config.yaml
n_head: 3
activation: "geglu"
norm: "rmsnorm"
init_std_qkv: 0.0364
lr: 0.00105
beta2: 0.95
lr_head: 0.00559
warmup_steps: 332
schedule: "wsd"
MLP neurons of a small language model. Each row is named by its layer, matrix (down: output weights) and neuron, and shows model dimensions 144-239. Each number is 500 + 40 x the weight over its row's rms, rounded and kept within 0 to 999. Numbers have three digits each. A neuron's up and down rows have the sign that makes its largest values positive.
After each neuron's rows, "fires before" lists the tokens most often just after its 100 highest values on Wikipedia text that the model never trained on. A number after a token or word is its count.

L7.down1041:485559518522510519516481504443486508468444564547512464441471516558490523425514610471508518551544470474509533477585547518576494551491530499468527454434500467533452556480478529465488579489502541459521517482516411574536509439548434487520483538517529494453463501459493527478539465498471525485
fires before: "20" 30, "19" 28, "18" 6

L5.down654:440505480508516498576560455457460450527447411525426449531559472494500574506485495481542485528587536497569492414456544500567499454497517517471466470448453469584460553493481496540511554561495511586489453489525522455524504550543486491498522545584581515453569524464418557487511489481538500493
fires before: ":" 49, " –" 7

L2.down1401:540496551485601527526512521576565451425600515479476528518495474437503482445523475500512483495536553557521589471501456527493460527460484506498499528532478512509581412444513543482495564476474490508540467481557509511538493448466486535574552422470554403482455459553533534474433485510538503503
fires before: " " 21, " is" 19, " was" 12

L7.down252:535464488531504437592433517592500533465500458522487564492516464462483502550508586517522474478517523489464451522481500500556434459538554503467517500580454560515499502465438576459543501515468522447556573500526546505492502438462542423515561508505506478472479549449499541484438529410551531443
fires before: "ed" 20, "ation" 10, "ement" 7, "ies" 5, "ion" 4, "ate" 4

L5.down1236:466498461388556526516502575465506502570528560553531481533472447495512499566532524484518546510458418551588512462473496448564489488504578496483497478532511524567512498559479508513416444505453548477477506494492475475544530555488511531502519460465507452499529535550551512515459538431491525511
fires before: " " 88, " −" 7

L2.down1012:521492498549484529347512542489558530412470532466467528461483518459504520520447477565478575474539556533539489523517488559491513500568508474524457456559486479454449496499498496530539413493458575465502524435453528544497483445479546577477494480440443490561462501501500511563481456502515482498
fires before: "ission" 16, "ander" 14, "and" 14, "osed" 6, "let" 5, "ound" 4

L7.down88:455546531572567505540509463531537517484493503486437503484487529520459427570487533468514584516566489468542467515445469502492545487466543563550457514531521558496494472471460512478575498491505433450480548501544576446448484484509433517539541427420465463525526524484400461527400482498451508527
fires before: "19" 34, "18" 13, "20" 11, " |" 4, "11" 4

L7.down548:578452485575519507489479473531501535539530498496514454512472506554514517451459537489522506534480519515463455489466608520549537521510460556456456423482541480500421470505508494484509504482435501510495419432484425499529535554502526512561475427476512477444543509514464500479520419576489507491
fires before: " " 74, " –" 6, " Sw" 5

L7.down556:498432528461511515460499503498539581529528566502473527489522506478448472535482471479534554532477497465525541472540487496480466483480456529507539532533520477505458512506478493486538551501507568483491483494505525449474461495591445469499490489555483509553467552531427493441463524437459502483
fires before: " =\n\n" 20, " |" 15, " (" 11, "\"" 9, " is" 5, " V" 4

L7.down64:565482493523520490597469526558506510502431482522542594466488634560475532581465482454452393573492505473523567548512482486521500509531538453481511569417508470509569528531465461441468463568546556516519481535429478480520536480464498467443461530523415509477571467468456530482506519565502522481
fires before: "ate" 17, "ation" 11, "ated" 9, "ations" 7, "ed" 7, "ined" 6

L5.down936:447445546481487515516484520522469533480418488601603489528462521456531495510537491510510513444558514467510498505486651495473488498458419490529498516425495464501454486530454506500557480496473545510520573486520541472457514545536529524507559413528549587539516504458512533476491448571442490494
fires before: "20" 34, ":" 10, "19" 7, "ion" 4

L7.down475:565471536549595525470513461464507540514457486468510491536519454470514474625524467582462490441520444499465417469502466460501490523490581512494554513526532518464526541474549492452552495433506483513464466509510433478425490516491519511503478513477540537445524521476492608443495437507483517526
fires before: "20" 25, "19" 22, "15" 4, "hen" 4

L7.down18:478465442484469505467562487471501498498517404485389482466487442555522469424470484565443511533545485514464530460503504467472420465501480472564417485472556541490507476518426545561473485508530501438465490508437485444483474454520398519470453523573545572481492523464527473447542493543556559524
fires before: "==\n" 35, " ==\n" 16, "==\n\n" 13, " and" 7, " ==\n\n" 5

L7.down292:553527472450488480462439524411530516481492506489509468530508547540567531440461537429562520533513449523514551528533463510447489512461403451482507503549512453483430587492497538555526480511499505464501586493422441502524526468508520534521587497549507459509500532500510480514503505471506497488
fires before: " |" 28, ")" 16, " |\n" 14

L5.down1235:463470490558554531510537507494453564535556548536507535489476604495464543398536491531491541524469397512494488460512556458498497451546499467535532523512507537568496465489497483534518558598558587563467522475491533490553476510543481531518455437488471521459485524515579441569508554507466515519
fires before: " " 26, " M" 10, " No" 6, " Sm" 5, " P" 5, " R" 4

L2.down141:501481480488474480542594498533539502479522492500575470469554552546551522433499423495485482416520504465479511463545527556566545443531534516447537477491496441486488556515489466498531484493478466484491510443516422490559544495501437508514515525492552500483463504479423413492516507414537461495
fires before: "," 30, "ing" 14, "ants" 6, "t" 6, "ure" 4, "99" 4

L2.down185:507510535548497473567462452474563536491527501457514524524473425533508504508470511470551497459433528484524528541473503513501509539467504569460473498470527439444510561492477499565570506504477532511537506538536423489500540497491501499526489534463405482451529469519432503442457491478469496411
fires before: "19" 35, "s" 7, "ale" 6, "enc" 4, "ters" 4

L5.down1330:529464403501502555451525524479454570465442521456516435432493474498587468443550582495531475549467486494490535532470469407489506496489465519494491472452497470494433464460475460461471562548447471466550451493524463525441502476452522484440518437482473569505499436550500481595521514482515517570
fires before: " " 43, " (" 14, ":" 5, "ity" 4